Part of a small language model's weights.
Training: a variant of Adam for these matrices, 260M tokens, 22107 steps.
MLP neurons of a small language model. Each row is named by its layer, matrix (up: input weights) and neuron, and shows model dimensions 0-223. Each number is 128 + 24 x the weight over its row's rms, rounded and kept within 0 to 255. Numbers have three digits each.
After each neuron's rows, "fires after" lists the tokens most often just before its 100 highest values on Wikipedia text that the model never trained on. A number after a token or word is its count.

L5.up876:131161119136113142138167147149104111134149122161135166117090137111138143098146130115111093143149141173152141111153085109098147101096125107137111109166166106112121076131083115111135106149115162101154138111157116167100101102110112114101129119153127136135124149141146118143171139133148119115139144100143103180114113075121112076112121150161111141139145173131114170141115101134126095153138117139166128136134097159128165096121109155119112142116169140107159101121110101080098131116133119149146143182133133111131112150107065166108133174124155160144138117128142100141104142147192143117097136110137145158125124097153162121107137202141155156106137147119090080155137110139137087125099
fires after: "." 56, "app" 11, "pr" 5, "°" 4, "D" 4

L6.up501:141129129110131114132124125130110095114118138152134145130130137124148134113116119065153120155130123127130113155154122173103100122119152062137147104165121081157128147131111141108160102107087143148106160138151118106116122107076117156140126126133102151138118124177141162142132136119131126102163102118094112156119113116117141151209134184119144176126120124133148122161137131121126123145096117116171103126083132133088100125098138100144133092146109087163110107083146147134090123125096064152115157129150142148128122115133155130137116128139119129117162134164204120147107121101167132119085082079091127123094139117151093109171087151134134176121132086168145111133133128116131143165142
fires after: "+" 16, "-" 13, " I" 10, "G" 7, " Jo" 7

L5.up581:153115123150125102140132096130166161081106157122120121112157159126119087149131123119111129131135135152161163155134124099087183113116105142101095114163121140101110099149159144126145155121158103122140054115097093157116076128124102130096072156132118145134142143154132131137166126159134102103126116126134131107117112166104107205132176145145149134175166096131118120127107120116125137130175139135132101113121134101091140129097115113120129108146103168115106099105137101156089156077139101102089090142122079123129165143114126148133129137145134140109174139156158141155159161161130148112157144157149128102135165089147138133167132144148140133093095120087134132098128090128147126101118
fires after: "gra" 27, " Ca" 8, "ba" 8, "lo" 7, "o" 6, "ra" 5

L5.up267:154125181109100113103136086136132109133122134164145115083093162124146116131128130127157088119126135154145149134184101128117122099124175110108127142161108122157138122141125209108135140088122102111129139130128095152135089092138105164157146197160056131131137122145128153116081172120131149132083102131162087182151126107116084147121155157151111135152106104128120140162144141117154133111117134147094092125120137128128148110120140095120110110147144143125131165098124113135151149132188098116135126130143106116114164101118143110170103137141116155123145108154150093139123131125116127161104128143119127106143169124159109130107107055113096136146132117136189130115147125105130124175111
fires after: "-" 54, " " 15, "–" 11, " =" 8, "\n" 5

L5.up187:187142095144128114105131168116114131105144155121110176099136159121136107141155150090125128137113170151159122128145079129136129132119131105075161106118129107130126114160141131110166118119141142115144115122130115108112066087130143115121143093134137152150096168139148122133147152086153128127091128114110126161120120124164140134132088151117127118139132104138127144163151147136134083076120147094153147114106116096121135166141086096082103119165118136124147095127143148135128093103156091144128099135110099160127109167108105118162137135127168138179155123118138142119112163165155180162152132098170160142123124092135161148176074112129173097118142096103075101138111108165134156139120
fires after: " M" 23, "M" 22, "ra" 8, "R" 5, "O" 4

L5.up453:152132107115125128156148140114154133141154147158115162137132124151105118148116106158102114142086129134127143119150114119089109120120104037127073133181106114110136160163146153134164163085164134114114100151119106159141144088153116158144148148152122147168118132147139126132125157148123112124131095163133127159119108152112090117142112124100164113132149139161133149169137133112141166123113106118142103160121102135113160100101080165153142110083101191137111137139077113121100129104170078126116148165101121104129115147137139078154101134114126130130170133140140132136134136137137149095148112129102123162151181150150150107117123131152119111115084132074148136083160131162124122125073
fires after: "po" 20, "o" 13, "ba" 8, "u" 7, " mo" 5

L6.up37:141118148144145152098109096104130158110123125152120176144091148114126094107140108093159121085124136122127118152110107139156136139096132157123124133129123138108118117144147139148156149091126127107123128101126106128124155095108141097132176130119085131125147137161119140114105128126148086149067149126158133133114139138144142141163117130096130164138066129099112167145155118142112146105140143144073131118072111139102115148164148173133147097098124119139107162104157158162139163140147103138115108130123104180158158093158205122137113147127114154117176111138128092091089128134145127132182102104092133119133126127150137113129082085084110100125129144176142135153121160070180104126122
fires after: " |" 48, " an" 6, " the" 6, " as" 5, " —" 5, "no" 4

L5.up866:161133119110125131119149122101107154108110140189150110103109206113120128124169106122142139103122189146148111113128157136117132137127108097139145080152159102171116104110100116127097097163110152135129129115202143158150105109162168146196139085161133147142142140118125127122128101121176137103152137127115151153129117123136111123144116143105101097127127150173100131100122150164111066124110132089125129145079129153122124094124139129108127139128101124153116147107128166125127139106139129112165155118099144133099088112122133136117087119117173143112136153113160096121118127106175159099106086082117141131121138118155112131130093146110173111154153175133142126142133180114151090147113
fires after: " " 23, " b" 9, " J" 6, " we" 6, " We" 6

L5.up532:103151128123135107138125132100126110136175148136160119102143121143127141100139124136090104114092122119126169145132096147127148131138119145133114144153145114154164145166137146163156108138121118130188163139129100112123118127120120165095165110104103121132140146161134136152151157111131115121101118144127137173113087126133183129139109132108113112121111142127128149105168141184122125054135101117155086115153143138138145125143086111106131083135124193095114093117145133105063118133098111110113067135129129173164160143127108131191087164120138132138157104119143160139121124131161117148154106095138141087112172127126142139112084181171122135129143148147058116138159093134138133149127
fires after: "d" 18, " d" 13, " D" 8, "nd" 6, " do" 6, "ed" 6

L6.up282:112150109145127123160170120118099097142113096160121166093153149121136137125151155110127144136142100148140155095111132125103133097129124139086143126139143122134138118138107107096133143154132127152142109153152132120103097137147132133088149151135187097147133140150116126152155117107170120096159128100120093105094117131117145109136151108098125115131162137132182147072076166142134119137128160135135078092107151083081102150117157115098152140156160136143153119139122115098120066126143104083186177112142140138177084147137177090195131115119135130117112138102156137129161113112148139077101144103135130129111115111144126111100177152120144109100170119124092133141125112148117102167118
fires after: "y" 20, " ch" 13, " Qu" 8, " qu" 8, " h" 7, "ju" 6

L5.up102:109174151143136120119126135138117163143068140107133143079130168128103101118122131087137122154108167100170122148136123114106113101120147138117129132141157140094140082167102143149137155134126130151110151129208166139144126118092116157118116158182090107130140129147124137137141138147104119087145141089128107127137114144082143115108125177110152184150124109087151128134169131110156155140121123124074123105122113095108137149120113135132106121131082126134095121081133118111093126144111168121139156146160131134147150125098101137149156125131086100130152127157169125117120183103115127150120098118169131162122156043132147117095094119115096166130143093123130097137125143078133134128142
fires after: " pro" 23, " re" 16, " under" 6, " co" 6, " vi" 6, "-" 6

L5.up90:093138138096136091113138091113180136090122130134147092117165096092129122133137089136121125141127156136137120123139115115125135145112181114101163110127117116170111145135144121135109160126117145150159152111118167161124089126100144171185136104105156164157130143121121144141131103136122121069094131103150097110120070149140162121111093151118132121112139088137112127131115163146063126148130106120101114177163132182127141106148072108148134133144106100110127080122117114130112162133097138079113132113108127106124143159087151135115146139117091187108151133142157135133110113146154114162107069147178123163160146138125133136146164125136158157113112173138176124135114091124122130116146
fires after: "s" 33, " S" 30, " T" 8, " R" 6

L6.up695:152116135144120111137127129142113101148092112160093120162149159165135157157122138062112110128122160146110124094098144139097123110141104137128140096127092131122126171152120169101158111137109168147116107163127127142126095144134109145117114130129138084132119160139149150156118133161096123126132087143126115141120109134120092199165137108168109121160143149142078147129150106122142162131133143085151129148126101072091100129118153128201142127069107150145104135154096112153114110111118081121125164099116144165117081104121111129113108155115207078106150116113152148141115157105125149111146132149131134142093154120140151138113161133102153103139169125137117141121154140135077111161124
fires after: "ce" 29, "p" 16, "amp" 13, " Party" 6, "st" 5

L5.up430:132114138154147131114128107105127120127125140144182105108139115101056119130141138098135132129143149150174174063130118111109113117081155136076154115156160148129144116150130137134143134131146134139159129120161136131182124122112092119135104142162096112131151133126114128138159105171101142098136093113128113191135140110116161116147108157155098122144113135111089128112160111165098131097095126106121133159110105144151099110122136095101168144139090115123091122094150168104146137091106115143124125100141149137167137106130092160141165130124091138114164136113169104177109144155120132111092115099177113147129136142140143120155057169095170142110134117108117100095128124078111109155136
fires after: " " 28, " d" 13, " b" 10, "G" 9, " Th" 4, " c" 4

L6.up328:133105138121127133169153102139139164092151138164129117135166098121049093144139104110132126081109153128156148167136153123120190119120139108117122179121138140127097089162145196103079126129148129142108157136090098131146123148126072086113118136122150147157113127144176146111158087124153126149133144109153097077125126162112130151110115114133109153146105097098119124144089118133097147110134110104147081075100114090134121122093111109122131102161121125128146155140141107160145157104105140158098119100120101146160136099160117152165112140154157125114186170101099115123126123146163108147128140107127122110128130123147142139114122137154157160149141079172138139113131113117139098133105
fires after: " the" 30, " Du" 8, " Col" 5, " Car" 5, "or" 5

L6.up278:117143129144134125085124143114156159112118159180140164091122128129121118137126109127124111112108151144149125127103106092121106120108136123080148087145124122163071143184113107108098120092160117151138171106140147144173132134148187144114124114144114158130145134120117134155137063173110114156108129136126125150129158135121125120098127150120165113136146100089170128120140152093113120163128160182099101117152142124120158102134153080122158148133160119133089064109161147115136136119129126132178114123176129131103135131087151123142119126146125146129104126103123101127174100121155109113142109115124145194132094105152116093094115089124141131107170126091195144101110134108118092150113
fires after: " h" 16, " to" 11, " L" 8, " f" 8, " gr" 7

L6.up469:143132189099135114145141116118081162178129121157149128066118166144118127123154118145173108141144171108126145142158119124140136155140136114109109163092128094145102131144092104133073122124106079152212112150135124114102127154084156115143142130141094136153156138151076115141139113125124117120091119098127095113121106115141117131148102110135125143109139099142196121109125135170145101125153114123157141128138121126116153103163124102117159130143161136113140104116108147132121114122135115168147109156146123181139156118110156082164121155149142109097140164162149126121111169134120123119115112113124139105089154096125131110086091079114103124100163116096132084128109157088125101149088
fires after: " in" 35, " " 20, " a" 15, " In" 10, " de" 4

L5.up693:123153097180153130122131130084094131115096104170112175123124120133119081162164148167123124126151149134127123145098137125108130114133155139091158089141084129140159175122153150104110135079109117140087118110117126154143090125143109156158155096098106135133127145161169120132100128099133128098117157109111146140113090147113095164149138158150163142147153151123131127150131174127101187117114135100123138141175127110154090141130092132106131078118154142132144124157202129149141113100146130082107131143065120169137098143154098118128080161104146124136136133109128112135164127107132156089142118093159132152127177112134145128101111128113119116127136168107134144092116160100113167140122
fires after: "z" 16, " Africa" 11, "an" 8, "ba" 7, "am" 7, "o" 5

L6.up697:138179130158142139111125109101148137137104166130147093090108133128168113122106124145151167117139152121140140152160107111116144127108116096134157175163114164126085128141112135170105092115143173164134138106144122128079124199090120128147141140158133124112138148159145122163146148153143107111096153126163070113104110130120150128151140186133132161148129101136145172092103161111135103126138116109092111116110151081119164103132118155103135099103125131140118133116136090156135130108114111079115169157144122134101162114173184097137140141116087105139168143126131100087101142131148119096142110113111077104093150115138118136115123068086131135120175119131130144160139113109145114118106
fires after: " the" 20, "," 13, " in" 12, " de" 10, " re" 8

L6.up90:144129170103139096139161112071098112130161104144108115129119098123149089160118111129131129089103173144103149093101099121134139159153164112125137142121142148098112133136134157134106162126142115128118119123104117131100108171149124125128119086091129116165130140140133198130107118127126089141157128131128094157152135154151129170159156133137076090108154167096113164124107144097099083123100078123131139159110140118087138114137106116166138120139097159152119156113167151116129136115154118139110100148123102106129139072129119160135137149150199103125137152113114140091150146144128141138148168118109117121115141156149196112064101107157127096082122128091126145132152091123132112150117
fires after: " c" 21, " 19" 16, " the" 14, " an" 6, "n" 5

L6.up71:150107138094152110138141108151166155100134144147148186140084110060131125169164116111130098112135120121115160108126087135132154123093180130135124118149148111145103146148161144117120097145103122145144121150135100106125115108153105114157177162142078178157163117098133116129164126162125098128106077109132121135126115128113110151111130117149145136116104073122154111148169145147139100141128154106095092135100092151148097113127103154149144122148124148108110096158137159141112162144126132164142140130091134137104157117078111136146123138109112115051134117150175132130081133135148140169135111096150084110102121146135106103146101098151153117138132145085132085104110147134076132151132
fires after: "al" 17, "ab" 10, "um" 10, " dis" 10, "op" 9

L6.up735:114113156130142108117151081116103131146166162125095100111129119104128117124118127096131114126109135117137098115115082147118112177128125151114110104125123158097138160124138160085138163150099152174135117162124113173140125129179119058109156091139121101132111175152146157119124135108114150167112094115152164101107105135128152164149161092072122134133094106126099152122119133120135179110127119148141122127112109110141117119093086140136155100152102128137105088128108142153132186109145083099126127105141120126167131134123182097137117130170157120135167094146122083123117143137106133143153109097106134075124153132163132118139157102103133148164138156145177159101165128129108122153078
fires after: " I" 15, " A" 14, "s" 13, " his" 12, "k" 7, "h" 6

L5.up624:105137133150155108143167095100109139079137174137116131124146163117123120136132132106157111103100106158164139159095133161135136158083151138115171123145143128148141112157155111116132127125116111107130084119124111112113108147154122130141129150106148110137115108136085195138158146108109137110114138132148136110127123163141100124178113155113085106161123086116145132117128119152127144149086140130145116116117127116135162158138119113142198098176113098118114112073153102125113150120101121148100086117172134163119171064154111170137136145132109081119130113114167135138164137163147135132151126091138092113106146114150159103100057113125149104082114154140129101157142154135113102179119
fires after: " the" 21, " c" 10, " an" 7, " made" 6, " do" 5, " at" 5

L6.up623:153140150078140083075126123131152112086143101126140136082096151105121052123108114131159150131090160165163176132126142109131155156108150106156159130157125135169122129163104130119111160133097162111155115104120172139138131133113152101129151100166077144135149134146111131125140138118119121129122074137120059141127129144127079117149133119155129103133115106126136160134139123091135097119085152101147169123101112146172122142136105152118139143156130123102139151092100126171116162120164161119145140125112144128118127083128100101148139132168126130095106111118143075117116134113157126128102120144142139129159100158146119124131127147156123115154121114124155091150140194071139099097085
fires after: " " 41, " to" 9, " re" 7, "en" 4, "app" 4, " in" 4

L5.up76:152128160131093113152129081143142137119117151134180135151148133089056095175104056149154113121143110145122117112177113082114122116103147107125136134133090095133121125142162125139091140117150099123114112134158135148117139125117093120147133155120147135151138128098112164177141111174128144132119126147129082099128106145099142118147129074140128098139111103111102117105112149098102147128151141109131126146165128118157127165123107139156083147134097130137122096157139134149063188138158102075125143073126142131154124133139152098170131162127150158147160153154118114116152138121105101132108148137151100176116124151134088124136164121128164160162135130111175141147098098118111153117129
fires after: "as" 22, "or" 13, "lu" 11, "ri" 8, "es" 7

L6.up590:094104173115149101183140114128143130145094126126160151087128170109124104122166122130116084111117140139124147110140100148142157107132123142122129139156123107115147069124095139137120141150115083128121138149153128173157111138046170160132096150160127089155137150171118136145099135126168139106117178171124080141143117110128133127096102195068096140171153140131158162122132086145133132123126117112130101119148141143097137110125100119076149132191140116093089122106118157126088130136105136109106147147160127140116115141121141116142150119102128156110135143119175093123094172146153138147135137126154093117143136104135118132100106099103125123127155141106150138121101085143130091122110
fires after: " Qu" 14, " g" 12, " qu" 12, " h" 10, " re" 6

L5.up394:143185157149157091111133154106129155125126105154182161122153123139120157095101098103146118116129111148107122126151114129090145114130133151150105181166154128114126132182167122133099110082117105113102131116151139133144132145127051167152145158158122134136127104107143152230087114154126108157120106135121101139125110122110159140108099110158109119129102136109152120110146135101155176143154136131109129134131087108116111110138073148123132130109107141110138093134128120133119110116152119144157111136147117126169125147152166131138153181132135170142124147166131104120085102107111119169125122125119143148073113108148135134108127142113133151108149090095158142092116129055147117120153
fires after: "la" 28, "en" 10, " for" 9, "red" 8, "wa" 5

L5.up64:129155096139166103126159115126108150141098138145104122099125121143103136135155081172138137141089139121140169091144156127135136131101132120130102137125125164126103159136139203117088147141107136130126081156113138120080104158136133145129158159120148115174135133129119152114140130159116119130124179129147140117122076123145114180139155165118157131138147100138119143114114124123085164113134139104081140130129130132058132088140130132085156112090154136126145126124142124165105139125159085149139154158148102121147155119155127108122068149095126108107136131120152129112154170105108123134132128151149111181101152119125162135145086085146102116155118076078142078141133078133094089133112
fires after: " the" 49, " 18" 6, " tr" 4, " ex" 4, " 19" 4

L5.up777:135133179144139105119146110108102142156178151156142122095142109095121134158123142128139123108097097108144194106144114105125129167127084106087105121126138112147128159158113126143121138169094120125157158145126176111146111145146120106140124126187141085134136151137139139147122117135137138109136097130123135131126111137151148113159125156124050088120154193151117182094073109144141132141112115121108139110121134124116163174153145141137157100083128104151071131057113110128145148120116130131113130173131102168163143126119158133120122129136125105098109165118127143104141145156109114130103114114167134133094157105142168118154141079130147155068119147121112150161119109139148100155133
fires after: " ex" 25, " st" 10, " Me" 9, " Ex" 6

L5.up872:125148145125108137137151079147114126156146128153092102038115133133142127080112116125132114145115120135114112137139147119098117105126126098100086135118086139119142095125174137115049148103099144123131145134110159134099111120112068142139117113160151070144113198177152148161130116174135127089118121122161102096108107122128126103154151141138114115151155114146113166139121123156119136124137118146117100182113160150120150121146097159127169102073156116141142140124129126136164120100147101140183161156174113143147176118123144140125122115129097103135179157127109080134153130120125136120133123149125137145137160115142152138153128128114107147136112174170129154128124145123139080144119
fires after: " de" 17, ")" 17, "," 14, " " 11, "^{2}" 8, ":" 7

L6.up589:128133121116182124122134162135130123140142129087159118161139138127113119147137153141141134096093163156148139087104131067125149153144153146114164127174130123121158136137116142107144115120117139135176133155125138140096082111093131106152125117175145097135153154130122120139145123127165114073113091126119118144112049136147136196163135096124120109126143140127155137130142119145112129061107125097138115095131108113136103154124093141185150133146125115137134107117140138092074139058098094152128122128107131123196127144143152102110122142130149115099115116186129145107113101157137128076106091090178154149128112160124133118130173140119172109122138140102134121114134091139128121141117
fires after: "y" 34, "s" 15, " A" 12, " U" 10

L6.up67:109116152090113132126159172161145115137139093161118124120142129123135132146104132133166116138128111122160118085131086100152150123137178075147111188124122138126122123144129153108124162128118125144146156141107124142146133184135073113097107108122064125124088113203143164126143138115110113134087143129149099140105107155137114131136146156157083191117126121122143172142135111092153138146125148107117115136159085125117083145121118122159108148126113119138134151134148091172105138130131102143134146113112144189134139091136122114130145140168190119146123149140124159146112124124114139122094112119151111120086135072132157144103129092103104122104162072119090107135138140128071154108125
fires after: " inter" 18, "c" 11, "duc" 10, "un" 8, "vi" 7, "per" 7

L6.up487:141145133102136121153175119140111150093105161156134150129148135081108129170130114122117109126102120148138135161122149114141144141131159103090155100090087164121159122120102142114165122097139099128110123161151152099149139137147155146109151134117138131185095151197138147137119094124145112117122115149117094103108109130148072121095144122137127127125149108144145107096146120128133144128180135073153062120127131121102136159104047140168134116166112123158114135130150119148143153138154131132135136136095129129118092120142161104204139120148138114063115146097109125100123102132116162121146119125142132114095103142125109137095092109152107104128162120080181100140127170103118102129125
fires after: " so" 19, "li" 14, " Li" 10, " So" 7, " fa" 6, "i" 6

L6.up251:060146101147132087100142119095157137083107126128147135118124114109110123164133105121132116142148165157169172078120117104121127071113193116140128142144128147115121134137166167121175153136123136152139118124132121133158157101111121104146114142143126140136173152117145194136140131124137133138124079093103113143143125131110118187145091125163130183137098093144123108114087153132094168130099155124109146124112129116110097140103127112135128126171077159138104118141134144206122111091106117148133079119161099134149138132138130154137116099117125126133119119137141136149128124109143112079156115111133111138099092150134165136126136168177131107142119066139161118084124100113129140143100
fires after: " sp" 35, " Jo" 9, "ho" 8, " August" 5, " Sp" 4

L5.up44:131105151118129131155133102121137134127108125169107098102128153097117093139118121114073130113139178184180113067119122116125176142109131111153158096169166122169104111166118116123146118133117127120180074163122140121186045136129138113083142125153124132128121139127126114134150122150112126108080098111124115121130097162129139122154138113141070089164168121053128124101121126116104137124131138073131108141119165174138124153125078163141143139143123154145134126146136164136115173140181153124122112101128123118153111120134093169127124137115116104094139117103108111143120159097138148156104131129165128175141112113128146106133095134135142124147138133148125143141129149107115101109111
fires after: "s" 65, " ex" 8, " dis" 7, " S" 4

L5.up599:122110126155123087102128148117135130153166103126148155151086164135127079127222141138135104086125118146138122155116088123103163139168117124131141094125132098150118136136138122092087139102103150128119116134105098149159116069109138121153104150144190117152144117118111147147116155124137138135125096131069122115148100146133142178084117182121118110138089102165121128130121149103127146087171133097119132149137090116138154118129139104119163130142089144116127132106151105133096134098173109091133101127106088126104117111098137131125146153140140109111118116122149089114095135138157146111162130162153137160150100140139167126164092161126156125113128174111184128094156133132094102152134
fires after: " O" 14, "O" 11, " La" 10, " C" 9, " Sa" 7, "ra" 5

L5.up189:138122182143170127125132085160081107124130156132135123103121173074144101112120134136118141090131124116165167135196100113109135151115146133093153124079108160172149163150120126132111112114094148133176159182118075151152088156122147117121105102104155107150130147100142146122153081130198139128105104160120086117140092125133104111132125110151118109132131123110133166144121107133111140125126105123095114182122133154129106153140094139157170100146122106123120137124127083130138115107125106143136160114131121137170134142152098096115119149100144139135120166095126090110100158130135165110134126070128180149149097123139125128106148118164184130124137123130112113148160110149153138096130
fires after: " All" 16, " S" 15, " J" 15, "s" 10, " ex" 9, " Ex" 7

L6.up467:181161140122113092111163110142130161155152122136125150133097114094176129135106155104124114138088168140119137114154128092141142157130103112128120157135139142117120120129132187153120133072109088137125155130104099110146100140154077127122140135130135121155151147125158124165168108140110115128085141126148138121116100145142110139110123093131104121141125197126170180132144149108109115114072108164116153130131123121091120130104114167146102092130129163069113113134099138142085159135142127144141135153176072130095143107176114106108112162137143106100120124120104130075104163161089134103109131163167165149166134150136170136121157126156151117140117127106134096111108133117122086132090
fires after: "s" 23, " in" 13, " 19" 11, " ex" 6, " a" 5, " " 5

L6.up312:123133109156131114085113129115150122148149134175163128092128125109069128141128143163110088080080088155161133117206137134111141110116144110153112140140119101161150093155143134120146160122109154145113148116131117125144135108131082114128118140137138125122154153117121191142165138159108108135144108146108073138133116138098121123146155130158106078124185133153135177068167115134134108094149139126152120128169106132147122117161149158115139129129135159092156099104118130125133126127147138159120145120158100107152108102109121101155159158087122138138109154129128086132126101156151122103083112076114135172132122139128138138098085126158132085182110129139092104144129120117172103151111
fires after: " re" 48, "." 15, "re" 10, "app" 4

L6.up83:126127136128136124125144211098119111140144121115146148108092139128145111089161118134131127110126140145119140104138081127112141123134145071157131106160105125142143123125123169114178179116162140169131123142160138145112128127143112106097133142154096142134152136171167144080138115115128109103117170138153091118123107116121123120161153110106156153165134163141174175111146145090094095095119126146139103128156142155129134113113129111148116147116120137128144159063136134092131103113131151153138133159119107150108148040154119106143111137147129139124124158137119124119123155080140166151128128108159124102095129108135107103128152083145092097128120091065132069117116153101134137189137
fires after: " " 27, "di" 13, "mi" 10, " return" 10, " se" 9, " re" 6

L5.up864:155156133149146128123136165114133121118082102157138132102121132119100135118120104091169117097121099183151134106152124111126126120107137129157153147151106122158118115138091139116119182157066126130146148154124134136145170165130087111119165132123118128158132186170138120125105090114131129145089127114096123169115110100123133114171148138122170125119100147120100120128142094115123171118117168140148137124114136149108158171127156162110131096099124146076128140149131155140101138126097117092182133158173120140175121081163100137125095151116100115136120139128116104124118138115103115093063131124179127136107125146137176113099087089124150159160109121141141104118122119056141123100105
fires after: "ad" 12, "app" 10, " high" 10, " out" 9, " part" 8, "right" 5

L5.up709:108150148128131143088149140093137170150139130192120112106107174095134076109083121126135146096123125102127111105126166103127119130159135128065137091105134131123179186150130106162101095115099130147128137142086125092161137137141096142124120125105154086137128160133121161150110107142144124110118174088095120080139146147113084156123115105122079142163113166121138155175143111152108126119093129116086136083120137106140087186148127206149120107136120173116107155121130109125167179124108107105158152154123113112144117113148094107125134126139154131121157137120113108120144151125127123143139153138099162103130116127168137124160145160117120145105151144145118113157109142114110129138112
fires after: " the" 22, "n" 9, " an" 6, " most" 5, " some" 4, " north" 4

L5.up695:150165163160092104122140110086148133081127102160129105106125145142111069111088102104114108136121124123202133082163138082104120119162130103097100136111117162126137100129129094119147160104109153153146151162107101129109139097109120125111140090143149124140129181116133124151131145167141123164123116138143145094132154109109098144109122121118148128130093148137084121173133139116125151142167128124140128178092122179113109128103118168127155115097084152122095130090099092116110155103149121136095125098161137125146137132130079149137180144119167115134184133178137122134181137132139113137135080153126121130127186141141127125114094126108124158131144149134114134111127125114122109189126
fires after: " " 39, " the" 29, " c" 7, " B" 7

L6.up810:123117114116096134123135147141150117121136131154150098071137117157141160130145093102122106129107157124145111109154103101128131110135129125116137139150147109130197149140109115134101116159115115146146099133176178151134104099115130101139135108131120123134156155163141103142110139157155131144112083086109129118095070109143127131149110150122127143154124089134133153121115121223094108093118125136109124171072114130088123144138138113139166140121082118118110117070114145175170133122120149143130098145159098158090155159113169126123166133127110107135147132137138109156097131101131144108124125109115095181135159090154105118105086101094115157121148099162130103145123160111163072129143
fires after: "-" 25, " st" 17, " co" 11, " Co" 7, " re" 7, " St" 6

L6.up502:117124106119147092148129147112119113091134114128139110119128141104119094132128092135102146110116128127183194114116144150121129145102163111145114113109137128098104162130124134143137102156107124103127101150167166119129138120166119136132131104118151117150143178120173136136149141117141127111168113121144125124136144215115101133118108146156070096165145123134140170141113111124122137101122144123105106103120154095088145131122113150140134092117073099114142151117100142177127159103151140115127074121131131134156115133177130085144136123139135112129141097123109101106140139111217131127164070091149155161146116126141183126137109141101145112136080115088160126152130107090172085126137
fires after: " the" 29, " no" 11, " No" 10

L5.up832:163157149146198098123124139083166178114127141134103121137125132154077128124164107134135128085124130155150162139114065121117192118124150116183119118157173096122150128169166158113125152122137154135164109129094133162123141135132117162144120081104134169150146107129160132151142112128111133097138127125099150147138113141143159124088087141140146126117158134106107123107127138164139172117116115140093102181102090103147141135112107121127118125087110136120136158086137124122064142104106141151119122138144113145154164117092113118155122169116147155146117131121129120153109118145105131124119085110151116139122130084119139131142091122144182180107120096086080118163105127099144120125141
fires after: " Pla" 15, "red" 10, "la" 8, " c" 8, "ed" 7, "T" 5

L6.up275:114152161069147140155129103108090170056136123119144145109115149104086087163137127123130133128125126141190135147138100167123173108130143159091141145149141105109094084103104159103116143119161138111126119145118147145122110135147126117151153182165114151140140138131152103127127106132143137124127105131066094133087118133096108113136093117137125139140151138124111111131139156113076146101145134137079076118111162118104140146100125111160112110116146160111141148139147103113133135150100138132160144115122108145146184152130163094162132156146117155113172135182084119091117170115141161103135173122110115113118106096137121124153153112134143099100086133146175116080122121092142117123137
fires after: " de" 22, "li" 16, " Al" 9, "be" 7, " Li" 6, " Ar" 6

L6.up233:089120153107131116171145115126119097143144122123121142111122152134131142121137119111129141140139130146163135063133053137105134127090165106145121187163110120121114123131103150120091109152155121110113134096117099180178121108112108135098152151137079148119128115146149125116119087145151112103133136156157109178119088135105132125117097119130126131126107086133168134130131117156124137166142132079091058133158085127115142153120121155139099141120153141103092122154122123126108142120167114136170139095115164154089141135154162123097164150161146145124120133125105151137101120143146116108106121115114151177177110103132111137111158125139091171155128113185186099100134165125118145163099
fires after: "n" 28, "vi" 14, "u" 12, "in" 8, "l" 7, "un" 4

L5.up489:133131168124120128099135129116153147165110112140171142101104142142142120127141113111164138090160180118162130135132110065108133141126135116152129157134128144105122111130131135115125111126162124116123183131114111112146163144075086145140136132155148108130138138118176151131121185131139125105082145087110097173135135156099122149128121135141091171161115109135126134177178161150134123090142143131094118120107123134074088109066129163131147135138079153112112126153162163177134116129115122109118148133120117143162142139122086135164150126117123111114170116119158094110167117121115101082059087100136108123128178132156164132117107130108138091103155141108162125159138091126104133119126
fires after: "-" 23, "′" 16, " un" 9, " the" 6, "–" 6

L6.up319:163135082156148116137127119131124122145088132185119110122121125124120104155123120116128108118082126166108108121139112085107109095141161106154158162167138149145144110136094159127126152121139135146100156187172146124155088075102140114147155148132128138126145090165152114138117136159159119122119138139085122127123124108096170087127117138098130151128137105126093124158102152127115139105095137127138131118105127118140166170185138120104139125156124136183096159097163128113147133104134164132161132142128123075135096139157126079157095127137105143120120137113123078160118166102155179119114097126146162161115141064163128112113151110112167173124125109159142124137094168109156105116141
fires after: " We" 14, "b" 12, " Ro" 10, "-" 9, " G" 7, "G" 5

L6.up141:099138104107141111150143118129164113128126109121110167118133126093069113159134089146131138173130106139126145133142123157126176074101086072128120148128123137097116104177146159117143144140200139142148109145160133153130117110088110114083120139121168128184152128136161142141126115136117126143125147109161110075116095131127105106132110129134136151130157111135101176187121114089113093108126147127145139091118125132095190141103117119122101164131128158133075127148144147148110168140170165126148103127130138106090122130141127096148146132114129070139128183117143102125131158090160098154127112121123115159132106097135149122115166069158143139126120101080140128151139134138134105128122
fires after: "or" 13, "oc" 12, "re" 10, "d" 8, " gr" 7, "ri" 6

L6.up376:142124202154159114104160148132153146095067123168085122094110104099161098192135119113159114091115170153164136109141092147134179143094119146112163085201118170178128128159138139113127128093151112126130086116121124108130078136178136118127112076117180117135124133126127145151156118115157115151076100098122132133105115147144118143134152140147111112142129146130183123117124118117118108089111087101127137128155160111106119161123097177161122115132130115102143110121109145170132141123138103143112122125130103146117138114097104134146146126134151141093111102146143134159149134120117107126107118111151124111124092148134124125110112141133102136169108159155142106138118123076104123113093
fires after: "s" 34, " ex" 17, "S" 11, " S" 8, "\n" 7